Weights of a small GPT-style language model, trained from scratch on English Wikipedia: biases.
MLP neurons of a small language model. Each row is named by its layer, matrix (up: input weights) and neuron, and shows model dimensions 48-175. Each number is 500 + 40 x the weight over its row's rms, rounded and kept within 0 to 999. Numbers have three digits each.
After each neuron's rows, "fires on" lists the tokens most often at its 100 highest values on Wikipedia text that the model never trained on.

L6.up352:536470520487463580472443451455512492515612463552486535497490433452478532450477464517514441416560445478499528469445535472520405483414505583528513489519482478513494536484473460474432461444455499455467521494416508505475502502476434470455429503485528551469542475443415461484552547603490491548506477510529497556461559519529482477559538525458538544476571487508473591555467463522470501533474
fires on: " of", ":", "s", "al", "d", "ical"

L5.up753:545471490508526531489492436471494497462453493499511492496587508520511521545499430507581457525538445515527432542486466537498535442496480471527506483544468432519532456634476463536551511554498502456506475517505511483456555545478546496480523478469488530473525543456511585599539518537500552474568506560469513513537463404479488486463514402583411499539482441547475439484545441445515502502470
fires on: "t", "le", "ach", "et", "ul", "th"

L4.up32:512544495497564511529463573492498535507564503436518500453479522519453516531474428553556484517510522547489463511528477459485474542563563461479537526474522525445452427508539525480413618520484498451440492486566487517541554547461503457422423467479514471502484453543480467501506515470547462488511490466362508474418564489502501424477579511455476459516511486447456552509604479416534491518435
fires on: "ing", ":", "ef", "au", "p", "ed"

L4.up343:511478522401533439477531492523513482450517479470501482532506510577463431500438511510466515602463515535517479440530485468533510510479549420476544555568458495574469515474465502548514495511558542511483490485566504533478448567459539475552435524554467473461497528507537445488516462487515521482556455494553448463535456444511469506540520512455408528478500469544494569492527510541472435595492
fires on: "as", "se", "duc", "br", "re", "ph"

L3.up267:519404490521484518463522518427514442505526494406495529485515497413569495568445474537498536482519516438500495498488548490417560586480406542478567510494538531499555477532552556516484529493512467516486581522529470434482419513532457506508518530483439547486485448484476453443401559529483473507545473519458469489518462478535512501513489528456500502469485540576521452464524456498587554483538
fires on: "al", "t", " not", "an", "y", "ent"

L9.up347:453476538516555520455518513456501492507524554512458450478492495523537459516507443513498503539547446534504507500437440503451511523571503595552525501545501501469428567518422519444436439546482569531505490427568500515473515535500539577503576525504493558458483506544557493506455485443475509457515463563464510534518524480477514586490493527570502493489518469500481526378528464502519537423527
fires on: " or", "able", "y", "d"

L12.up144:534482478474501565442457571508547506538532457551508468509470489509542505460464487481600439504520490507471482501485461480514505485460474527492511519465447495532513468482560412583476440489508422571576527525457472567473565509539448503488549537522599499504502432487468464444509468561433501483473510443524541443481469516488425512496466434540501495539499474513529496448500490511536469609488
fires on: "'", "d", "n", "est", " allow", " which"

L8.up791:529509482471442432495477457502528401487499405508439482551491494491547490568465524532557502522528527400434494429467563517476548522495508518468503501485538497554526473596541456472506507535508485491515510504520425460521488577490541549502433531561459543557471507486460487476502460472476466518454492537446474478523581537502448549466452450545530494544517439514510457522542464480560502508522
fires on: "t", "gg", "ic", "ent", "ine"

L8.up441:534523469495491474515512410491511505485433530550544496467474533504505514496479468487550492530436527551507413470550496448471509478533499488545549553523565491487455522533577454556547535486473547473522469482539500515510460490467488565487471569486456484487514516491489492460470560482491521528515488575393444585540523531493488450487504471504557464450517429484482544469457456517447526537434
fires on: ",", " the", " from", " and", "),", " to"

L9.up215:509487432503450463554491532559496485433435524498429590478553436458578543460483551474461531480493479534495470513514525511523511518506492533571554502460517503463457574532593552545498530502500473484535494545484494491415492430530459540472459456580514537550500438504525417520471491474512478460466517436523534532521478502508484513464576595467441486488530525526438468497521477468445463492521
fires on: "u", "vi", "gu", "it", "er", "at"

L9.up336:488553396497521488510408486604571510528541486508462469503578417520489499490504515479509521495553472462417440570584546502446572540532490542484466457477489488504472456489562478477572442521494497524488536469442452463468444498531539440512505549554530500479484513505528487492432420497515441512502459512461478602453396543503465515466486496462479467509512468542505534404520474515544460519539
fires on: " w", "v", "ri", "es", " remain"

L4.up534:435579525538451577506497469540504457501552486513523436559451528534493511449455504547473508558465496565461537516524570464418450465581443450527478520531441494453434490507460419420499424511555580488453528515536474517498579504535520541472475434548532535477477501544574473503501466472441559527512500498413532480498588514487515482470537486463445459464492531508541479551522469558550399516473
fires on: "tor", "en", "s", "ack", "ion", "un"

L5.up105:522525503556494429448496522526462467511498486534528459517490554502530452487577531513408453561521581552518433533498488466529610439494505497509552519582562513524561490455536530570489486468448522563498521488408521501436501525455507510478477554508494465425590488495507528535422485562542540513505446444486433531555453499471491520500547483488457487475471538452520518557513467543486566475481
fires on: "il", "mon", "en", "re", "red"

L4.up118:448452553488495498478423535526494538491577541506477582428502525502424568489515505489530454516548471433566391533591473513525529436423482494498564542487467492540535563511533494549402486500480522519514485473521493520520497501573469467480484444477440497520545514535474535472564493504509471505488536568497561440464489548474510500537555459437473512469547525483550432506546506470507456498469
fires on: "e", "ate", "n", "all", "us", "ly"

L6.up162:516483517517508487514519474515483484524504472454528518517513481542457591449491517527430479507488560433504482545529479483547473483457505541517457496498519531492437553547496483395492479527444487510433456529501497575496431521455596442482579534523455527509454551463492572433573555527506519487529502486472525516463540540503519498417495391439444500517521459546468521497536455458560500517453
fires on: ":", "us", "le", "a", "e", "ne"

L7.up268:548567519521483490581423465539515535555531469524470462437510467530591493528532488487456493428509438578513474482440449531501454466513565507491499490540483557525452469479542487599531540512601542502363464520474446476490523509501532504533542480523500504503548462489481458541477524540458553494566519559568415473494512504535455518455515496445501500457485553488475588510431470523513415538473
fires on: "il", "ed", "or", "tor"

L9.up334:489439503534456479542600538498497496510577551535473441514536466400503529569528550507502515469473525556433516499487508568532551568559459538485499460442528496491433447519513529474535567517419460554529457555438529474477526505540493435532492507497515426473432452577469461490541535499463395492498531525509500522537391514512470510504485476424451462542517387557495482443476462464491426530526
fires on: "ur", "our", "er", "ea", "ig", "ut"

L6.up416:456479518516503549500506532525378464542481450510400506526488503513467534542466544483453491504463457526499501504595461496518533520502515463501492477513539535451514481486520493488516465547499465483504527520533469546491418574498479513428515570477474526406521452537477471431471489468411484516505508499472501568507536447553507576538578492481525485556567515575468551435589502484547534512508
fires on: " of", "tor", " ", "re", "or"

L12.up265:403582564463511414491534490556450521474469487505452507508478533462529524465518486537507457586516430432523572487478567460514501523480458550552498479459473519528520512543531504457457523515515571546516486422534474532510507522496465526548429448484515518570512550472507422486490485530483529549472530424502522478532518481533451547514587482466494440519482461499500548516483546400535477448423
fires on: "s", "k", "vel", "te"

L6.up152:532505486489600506538491517435459458468512422510560505560575548513513506545527479470547475549545460477467525493519475467447502520517454493522517492487497479469520414558474491472524506551495506525431506528520491497495486464494528465493488516388411484522568544523482498521509470458459470457506501539537546555491445499555467457514517556453459470601506462567452481430507548513478507437462
fires on: "t", " career", "me", "Career", "le", "at"

L7.up519:502526414521515466551572460417504507494435506503525457516445470508585491477467551565535492562504472535543513475485499500451531544565452535497475550463449522485541509485499516506513562506516535527484523522507490517488480461439418413441570499546494542544494465509509449564507513475450445458561549465443460523485436498560515495469565511516542438525473518459525517509531448562422530469503
fires on: "d", "er", "p", "s", "nd", "k"

L7.up7:512565472501599504469588502466524506492554514519475551437575492500441466471542452433482538495483500460554507483489483489526462481537567494544504539555444501462448543462430505490504525444510540493453518446544526452480489470516445456424568511490406558502428491495477515542521460521507522431448470512512549450472480439522508468488431547481497422521558548448542422517527516559497536502485
fires on: " and", "-", "n", "f", " or", "d"

L6.up763:462480489387415454545488473496523484462569511498452457501515514415477491489551477495508444523517498577525501483446502495488527582525384548501485482509488433468537465509469508517487533512389469461523498481473469498434521521485480508559425511516501447442443464479485480525483541549499523502482410541455487512522524596479504484553513558537501504587546522526494478522546512507510520525511
fires on: "ber", "con", "ur", "l", "er"

L7.up976:534483489522459469501459471472542555512510489481441538501496519490553535452527530515441469512499519487546471552534487523519534431551450586491494478512482491548450549457507528529531496487521538496443455498501510521600488499464445568546579549491535528499519443481444458506508474452420533519502507519499508535550516541505475494454496553469435613479548504469549509576417411464515523448480
fires on: "la", "il", "ed", "d", "mo"

L6.up583:510504423523438510507538445497542507513491507565542540532463560561445530498496459471487514488493489468452474496512492482537489566529563541554479543512481443487545477501508451436442490437495472513532528459477472562501544559462530476483532485525503501453554537577414516427517441464454563442575484544490507487570463504457544535556438459455525475452436435509500397579519434604528443487496
fires on: " in", " m", "r", "c", "s", " h"

L8.up478:493565504507553485511510511466491492522538459452510485569565461506487544477448485523530463534533477480565614575539484588498459516524514502461484467575573488523524520483479533535593525484524483470512510552473475536508489537535548564511465468545561543504484567537495469464472592500536497492492434587494514402531516511515535515495529455492468530458499480466542459525458443535443472481560
fires on: "and", " well", "row", "s", "fa", "our"

L7.up242:452474573476464449531515502530533496564439479510521495459438496512502514514530494465426468513493475456517519505500452520593486511538472489509397517480582467497525475542504454413491488492434539458446492452510472542455562524473548527528538536571526459540444453551444508484526440554480438573496570526512473488487457554567505480495551480532485504493502496476514471450502522478515527517520
fires on: "'", " "

L5.up614:503485480497546515462500529524505495399465497526464507568524548571573510524410502456559536494498554502495477496516482517519521443392505537486538461509556466443476508394506572456484495445557481503424550508541509525567484487557435475474554451485499478466420495424493512516589456474508489530524511520539540493514494521490432520471521507508406493431483490472494465517479626475511486488467
fires on: "t", "al", "ure", "ang", "ain", "us"

L6.up226:462572477508529495530494521522481562504486391483476562508488511529502501519504449539508552444466584565556488513516459507543458485492444477380558478498454455402528502566463477554505545484515472550465497414547499440454468486498489494482552516478529488454521546468468553497427453505511505496467517516493534441418531531459433500489579524453430564418482510537521442516504590460409531528530
fires on: " of", " area", "al", " country", "an"

L12.up942:447428466503499418463502469530554471548502503492490537563526487484514475544550589503477480483497514488456524588494525498479548463502442493497490421416521519530398554446549523523460504500473502472503463488476465523511463432535434468539402518491481544508569514525516497481411486529444438502564468555505524496553449513448459523468500514499510554549499471556497441483538471478444498524479
fires on: "con", "re", "ur", "ut", "ven", "us"

L5.up323:504499503537493534381493469482524513548563498481431588527501391464519475472527534532471516530518518528502449542501527458513499410528478434511525500524491455458418477471551512472508560488542554532525540552507439501500564517515529480491441465421459547549553426528429567543492522479483544484461462493518525468494546534484480458435466547548434502455534488478471480477445467468548472493429
fires on: "y", "a", "na", "et"

L8.up825:516503445595464490507485474408452526505445443461503527489532480495510450498489514491550413447492479544514498532482522496510494515560476587431571442535474468486452452482529463429436500499498470510462515465519532556548517452500506565481535553468496545518443477544473452421506443420474492524497485461505472495513494461518445576481467450465493417534506495545485467511515428550545514517555
fires on: " of", "s", " and", "ing", "ning", " for"

L6.up867:539418539537449452537498523546467544537547562475519476491516433445531539498524443513445449475463481559487519502460499510455473487529490414563583478533483487502506547532500501490533462476490510548516512467493495511499517555439571418529555547451460565456491488456479488470515453512554505497541488521472494450516521545483476517459554591485447456534443393468507506509546529474498478508526
fires on: "ar", "ter", ":", "ag"

L12.up562:503516466519455496520523487497476498525511498522503463440465550418519538474511453448506476574527482602441440449545467524414563489467583483448465529475524483487496488516524489524488548526349471532515491493512523505500525480448492621552562585548433462505403531496495507472511552477562536499497481510489530521536521461574479513535456545479562504508446435438520534555496437593448571507469
fires on: " and", " 19", " the"

L7.up65:516552497489485497493513468570479443479419576506512501471497479554548407489524510486496476556458420523521583496461504497518562545460557497518528467486456500531515491475453495498535547521533511485579517483514563494569494524582586526518482466546492514495610455480492471505475427511572476420428449492536540530533494487539415519492521522506506547482538458503462432490542510529484542495515
fires on: "\n", "ent", "re", "n", "gu", "ter"

L5.up151:507461506514482449486492475503564529547485493546515501464540541558476493597486485541565530544567541551518511441537465467532516515507520443573514501562520530523453494508437498477515421447489570553484565498549538475530452458520498484436502504480523442462489544501438549507532517521527466498501496428461495471495512479412455514486514526525456535460468441451475430531486495373562467537412
fires on: "le", "ho", "ra", "re", "ad", "tra"

L4.up566:467520501471462445487371504561519502483582518481584471462471565504501440480532469485529498509521494488507524547525559476524439473518444469474514527552425554591444513537438505535441482472551480564516533494533600542491504552559520528495481515460502453576541481492506527428527485440482517488566540537456477436480449469567475469488459460546496518519529523486459533497441517501493472576486
fires on: "ing", "off", "on", "w", "ed", "n"

L3.up511:501487515498452524461546446505480463475396437465492546460527558475441532551517511504523442505506476498440526537497434514594447585519596448539491449463532473537443425497469495520561483575470478498435468559464469500498454490542492550495548469427499512457532504458502517521518526515497520478467540549503497513502534538597431584509537482517512444518498525532459510461497513497597463414441
fires on: "or", "and", "at", "tor", "und"

L8.up901:547517494488458521488502549479560434490557387515539523550481500485468472540476442541522501518522473549425532552487471463541517531488450557532495466489424532437497432522535415481508545456542495499476488482446519478398565444465491539454569451473405448523423555551495503503474448514521510550458548543484453512487491540495491524464530483459506555509546515536560467498498506429535518436510
fires on: "d", " a", "m", "g", "s", "r"

L8.up759:566459519503503530499488553418476458537432547488547487465500486470442474464498471420475453455459479405528447457513484493481452553489579482521489481505498455519490549552485500553494565497528594469472472498541484515469460546413511487485506484509476583537471545539457430443552576549515522480499458513535492562568514595512441512517503469489505498514513504485481526546531503472514459470487
fires on: "s", "st", " the", "th"

L12.up657:525515483522555541433509511516440528444470480450495507499521494541461476485395477478506551468524421502511585507488486437569572524566422522489408496459502398577602546503479483495422491450495562493494477452481595529569552470558450498479497505491522549519488437563463556475545448482504522561444566511461485531538484469538444543472464503569445479504576523440496571503497497444572466471472
fires on: "k", "n", "op", " h"

L4.up962:454508527507568549436497476499517547479518474495522507468493508537482544454543484530542510475399468420564522499558500527461456468506557497534512507480541458453466560519548577465539410528502457512468477539435474483421488530491506490489561485461460521491529456487496543599483451537455452528526488517525541446443512516530467532538562520462415537565567492474470499437550598440525521491568
fires on: "se", "ul", "al", "go", "om", "at"

L4.up1014:539483460504517476440555535456545538450463509529548438526399525465493482474490534532480454510469450523504552536484497475510531520445549523475484465430485492478520482535502516492513543463484500441497492493420505472586519451436546491454505463478486512467468526502449536509475503417463392563499532502493530461480511504502477592516544480536509458556457454557483528478484510465594484503480
fires on: "n", ";", "N", "o", "t", " |"

L4.up191:460441522571519568484451543458436449516603471518508510432514508476463431441488545466536503447500486414528505439426479482515396447518447534487552566548462586492477546430488455441463486502431453476447528526490497535513440457507444486453490494541548492482563506503482507466425469490539509486518492475529449485582533509501487487592460557500529541489493532518510485512506449484553506507527
fires on: "s", "ar", "d", "o", "ton"

L6.up876:502449502531530417475545478476537542461482474515501480501484479539491532415460417455565523494488514477469490455581568474515561557533502504495445437502434538514529511534452515486525555446468533453428489495530525481487535469560424508450492476498440498560523457486472506532574502515455435504484421468483477483507497480530562543496498541457534562455480597472475423521555512519470462507509
fires on: "-", "n", " An", "min"

L5.up967:526543550528469477498466524442518477495467525542469522481452514509510451514516425542476501509538504531533463518494445458487521452451541484535561432549514475505487390417488461515470557519493516589530493539485508480507495587464468457531492525469471488483507432514571477508491492526501546549459510518528504545470457444493459480469460542475458509508448508539416512559497568510540507475523
fires on: "ad", "ant", "re", "il", "et"

L9.up493:553499531493457531499513529526476511523460434576580503532443449513571542472438558539443438440542530537467507520577461526423555580513501546444490486506522485484446554471494502486420560526503567481534490545476497515533421424482475482461534444555455488490541554554469473554443451542508493496525506538512500434439570532565463497487592539503456493467552473536454464546490523511450526495479
fires on: " in", "in", " to", "vi", "A"

L8.up884:483498538564579559464507475462560503461480505521506595515501554497517526478462517498466432475542486512464474557469477565537492507553498463502576443486469467487491569497535490507520528506479506537503552449598460527483527503525486520441502574471523569515391527481471467482545441582518505446429483483559511472546435487574468490431481547463523531531561519500533513394513499520472497523443
fires on: ",", "er", "-", "ly", " and", "o"

L8.up530:521564501549533511478508519496464574479489490509544479449458478537551493407492526533506451511487454454516511495545513476480550514487482495518426522440530509482513501511548511544479464453483547471541509500533464492552537494532528510416467540468479549488472452555447580487520454460424487416504534502498536502547563526544576486531441522507450427534471510509445465512482504449537442488480
fires on: "n", " h", "leg", "t", "all"

L4.up976:544460454504498582505490578523520544577482430491432519519562541461486417551481494507487480518497481468460468462515528463586550497449532500576582477462484497450452492501565448483550434492553532542436514516556563483545509525490508455541520604527529406474466522491491628488462503486548533483546518537520527468486453437456476493565545433509493539559514464465423522536472510501514469513440
fires on: "re", "ka", "me", "ko", "ra", "ma"

L3.up763:525537501494502463420490530495606516493513439436455441489472502483490552525555505480452517499499469517469445512548521424581550520554475502439420445492467530531551473488498494457510449625524476479524527483537402502510582474400532494433465499495433528509579523561466477549457491483599493468469485466520534468500553515456527559450493548550457437500537514538430540532564455482449514445497
fires on: "d", "ed", "form", "ion", "ated", "ance"

L6.up113:577533425529494534444461537496404538503423478499509517547505573535473507506473475468502440513477474489496518462451483504504475531511504458404512476473487559451440497563468517522553542509448491506497540504485461488482561472502558532533449510566458509548501440494441510596500478484511493543466488519521453528563495458493484515460476509491540516557527564505528506492502496510480469509529
fires on: " of", "ed", " about", " for", " to", "ing"

L6.up865:565537490525509510479500484468490522590516474494481492534540535542452521524495420447553500495577430542494458480464540488509512487535458502497488488492529502520504438494569481452452559520435462482502460490531522551521462498448538569553528539535538522510538511505529436499489537504526524491490543523551494454562434460555499562539493421531513523441483453492570478565519405569482487521447
fires on: "s", " in", ")", " for", ","

L9.up167:496509449481480541567457463509505521519488501504477505511509486486438502442484563540494448480558437462547438534430500529551473439526528527521490497478457519496449435488574477475456482500444537501469515504436529436576420540584514478519522503555493501502526401449511504544574486467491528509526500463446457567517526546500460497486446499515431468528561529497534481513447466574531479528465
fires on: "ing", "s", "ed", "t", "d", "on"

L4.up289:489488529483438492485509466414476543539478491528483507562543580443531514447557492477483477561577575441525538473451587510506428530519566421505495506600510526527527475487517513521467496564475442451493459520505503537489486517564487505417457528527492502458505558498497475531432476437475564548499492510487510513518523539575502484460461516470411502487522517512462456515489555515427504456494
fires on: " ex", "s", "ter", " of", "ist", "ver"

L7.up613:492439560517461500479506468437444525504511492505496533428559510483523514429575469459428547512501491468482460438492541454482444480483481454473542527481516499528580510507471457484550439506548509558504492429582584524481521561543494473562518558397488537499469514489476512454472496546524512547472484454497527456485493457462526451489532536470484450519516456482464528490498482432433520512455
fires on: "ba", "y", "%", ":", "sh", "ter"

L4.up693:479496542519489555537497497510459493544544441421384516459540526545472464575465506531473449505474540538520491469518407538509522457509507520486540571535443435464487413511516443496476492490535425473551555503502531460488542512541468483505518435476505557539486479517497436437468450470433506580524486484512513504503511531509482485507542520453494495465500562471493427479524565539502559507560
fires on: "al", "est", ":", "ar", "ing", " of"

L4.up640:575533532532549496485514530505528467457515525417514545411545534441503455557456519606539530569465553491574509465498450453456533521502553437485484494521529529499550369528571479482506518559488463537529520424514494513493522517545503465503467489467509414586442475476529484491470414548497524441461489499451548472542502488478467539407483480408486571533494519598492486576586497457443496467533
fires on: "mp", "an", "ing", "ter", "ed"

L9.up196:530544550493467534564514512538606452532534479575523461467451440552481533481430557429505523516497522501512544528502510497501470553448472505515468486401508484453486463499517482464448512410487429558552473494473432493458505472457484467464576498503439545505505467563514530492476491520425483499481558508467465455435474567484461473494529476476399519503494451520528430462528474488502503519488
fires on: "'", "r"

L5.up679:479553479614462468493538550445532506558577491465552561455533433541560526473476500556457425453593492476527508535488496488490513489522548501562504510544487519463447525543524470518504491407431514581469527498487429524529511516496456481441514434507502524478503504438416498568561538525496485526456490595510473564492491504541490483517531515527508466508536488524474531537424561497480454573546
fires on: ":", "R", " of", "u", "L", "B"

L6.up592:561513497524507442499470529457450519521459476483518382494459512527502503504476479549523502503479501515502499512489484555473603475480533528502551488501433450403505512441503452511529518502518467443564512530519580521543396440508482485491585494455467455478440483526454451563509506461476502549551519424466484478508456531483484543481467534486518498507428521495495498444478478473461586535541
fires on: "s", "al", "er", "ist", "y", "z"

L8.up983:477549451441489500542569492496433471505547467546561494558523406515493484488491543507437536420535549497460531462494529485523496472549518564469485426530477486531443529492457483453479511565383498468526493516477524540506500437449518498505491482515452547488555577485474479488501443453407515452452537510466530472423594530590443533524547564538449485523532496557444492550492456516511550531536
fires on: " in", " of", " 19"

L9.up467:405493596556532595465491478469523492500504446506461533477524439479452552474469468530553516475460476557512552557450498544522494461512495516489456491538513453539508541552493575491457461501458509510481515479491580507492504516501509522493510512453480585493550459541518535464490475496530425557427442437436533475445514452451498513455502446482435522545593500448541506489518520453502495548554
fires on: "t", "l", "at", "k", "al"

L9.up831:523525511529489514527561545453480492535497528478525487509528537475512528515476521498479426471540429421518571540514554506509499550459476487532515476438548508475533529497503475419465547501531517493509449528529493560509439610519496541480501513477541514542477561417456455502538553546501525537513466484510455506470485529501527482488533470488484498465498493524545548470491482545547456443518
fires on: "s", "le"

L5.up159:545486408502421535530486571472498463505439542508451415476537476461407508491486494481560483460501485501458536478495473487505473524514528517424539520446469471508444503533489539461544498496501518541502451523426587497434516510507463517519548498575516523527483505507457473546478522541498483427444540461550504492537511557521459505573473595516458522488594563524480492500433469445426526525517
fires on: "ent", "it", "ative", "at", "ce", "ident"

L8.up409:493457437455502523479475542512487520497501586463463536499564549528519459472478547489483473516451548591556527513481437421552507484532477425439456467537454554501516541593491491422472537586513508499491510512552495497473556451518458479552481478524541524472534436499462495459531452514464550557487566589626523531499460493534448468479457554473513522486500584467543548521487499519465504528505
fires on: "d", "ad", "ed", "od", " of", "S"

L9.up894:546500435495486537557509605537547547556499426490531538448538480442493534533500513362478481518557543546503472431536477508473544534486436468515458504445430551514448547463571543495573548451479512456497472535478492543509475472470466592558468514530480493579527501457454514481525456460518455511460444469469502518485493460528466518536447488466549495516444522507498493507478554491558512502475
fires on: " the", " "

L8.up289:554488437486476428446493524476454535488504524519537509590556481564490456500530572476531441487557459481471535455517538516461538492487550566526479489530511532487470462491459504510447540494418449467474566539525445575537517585468436483526508491474514544532549510494474544511588452587451491538488485501485520493518565525572482491528467510530467503523533543492459549518544491601437489558440
fires on: " in"

L6.up479:515477513435500502487564466526529476513551508534511491506539490501505469535483486485523561527510498519466424492511542549514451378506453476522580599516551487418488520515465510497456541553451555518489524507513524418506408518569559563506527518474528528489559533437513494525501498478408502457554504477493489517490490538498480473550475454534421516502492517455567527490493478525474495480555
fires on: "an", "un", "ter", "mi", "ang", "mb"

L9.up961:557533470472469509506516538503522544568478434542530483602522560503481465513477505480511422488567504412470516434436553474509453545491598531553533447448474424629537487473486451509489524533415477534487581484455513543530525448425557512439500510479473547513556523544494463474488442446465579498520476519505497540539546485468474509501461513504489514439516479471567492502606519457525441495434
fires on: " in", "ter", "ed", "e", "mission", "s"

L5.up757:488493463501494502494480534547502468503468545454507524552479446470549509425438487516418493519520480496430520472534493485527514533516491479484477530509478495590499540526458602499532482513552502518444495584479529454543547500485500538395469456475494538473503470544533471518512532439555481468533483520505472495486439506565442533480540583519498511556515581454557524520562620437465448602507
fires on: "t", "u", "″", "ri"

L3.up846:444470554519493462434479481441495436472528538556425493433529470523493490489561505471513565512498561494524459495483494426556467433525539555507510488517528515551460553510503428599503430485451511524563525523524508465560577557464492446448510481561465534538531496556436507450486505524563539480510500522524552515460538583453532472442541562520514501478542523512504498490521461456561495506499
fires on: "y", "et", "e", "ment", "ly"

L4.up975:602438511492519454491499483495522515530451522511526524562412462484520530510530481544486468502496479440499414598460508466499508484571482511498485551498518588512495528456469499617474433475583408386526503496526450467475531472570511478477505487498401434499515487489506570506580500556564524474536537543513507464457455557485478543471517546428563558537477472494479483508497519460458524565470
fires on: "th", "ign", " count", " Republic", "de"

L9.up426:491534470460552538502478523479420516464521530535526554488497490428513501553482455490472506487507481510541480415518459515556504447437529497493465477520453470461483484538494437484548525556472444434445560511460480493501482518467451529502495530491435487543530525497485431440510545492512440525528478458468545491522537509420512494455431500535485438455558527523465487575552441495412446468481
fires on: "s", "th", "im", "ci", "qui"

L4.up657:505534532451560561517529497456565473449589454481601472493501489502579395487477470501521533533539543506458518485426429471455483496530480497533498503496448559648502538483457461494457451526481447499575541529519510563432434489530499441509454515542488488500514430500462528510496456528487485486524470475536504514496466451506474432511500441495453508527537461524462545545451539500503483482496
fires on: "ing", "ia", "ed", "gue"

L7.up644:459487522514523558555530558547549516557451496501511476518538467547468462444478519504445499455573465556544428402498543464528511511490426424441428482518484533523478531507485492449526488466435503506489471536532415541570531597533473503503593511596495556565497451469499513487480543549479478475448538560528436510460528560487440509469534477488462519541513558417532499458521482426549446505489
fires on: "n", "\"", "'", "en", ",", "pp"

L5.up326:487564504556461474502434488429527484471482537455482509477498559493498484566461506484476430515485512511546479551476569456487517492444570472535537514512472451512529486588446478473542471487505506531634493522526458522549555523545518431560455491546504487495461445479488494496483466512523429478472522507470567583498479482546553584491508515492484495486484433536483519489553474528455495470533
fires on: "er", "re", "ry", "ent", "ce"

L5.up110:499487437463528463532506507472435455462443548535477503504516499480493534511561474497436465531484388499515486461535505561519558506529488525508466469536472562505516466481534469489494461615462483470497447605494549543552540432425552578500505552507441542425491506499478508470555530496509488523542501455492481458529542479506536415489465499521505441486481552502508522529559492463460498414541
fires on: "s"

L4.up533:506424547497466459518524503545479499569596493514467509481433492562514518553472448546491475562476531539490502488505545524538493456513489556434490527495489501462526523464449463456449494514523520544512553556480463449512492563514526520450530484405437472496474477472548516494494443484441473501521452426544453410411522494493489396518478515513442467580499499499460593409516482445444492467448
fires on: "il", "im", "mi", "m", "un", "he"

L5.up331:490437518497478543481578467571527537546493452524397574527474459489514555533478436445485590518519590491509506502469494451482509424490473539517559526531597453497523509418421502486458448482499551430466506524586468476523494463512539471505445495471494538520545519453531468556439507520542527454483471511495526475505576563435443523495533495478478476426537510482520518540526541483530509537507
fires on: "t", "ute", "or", "tor", "ure"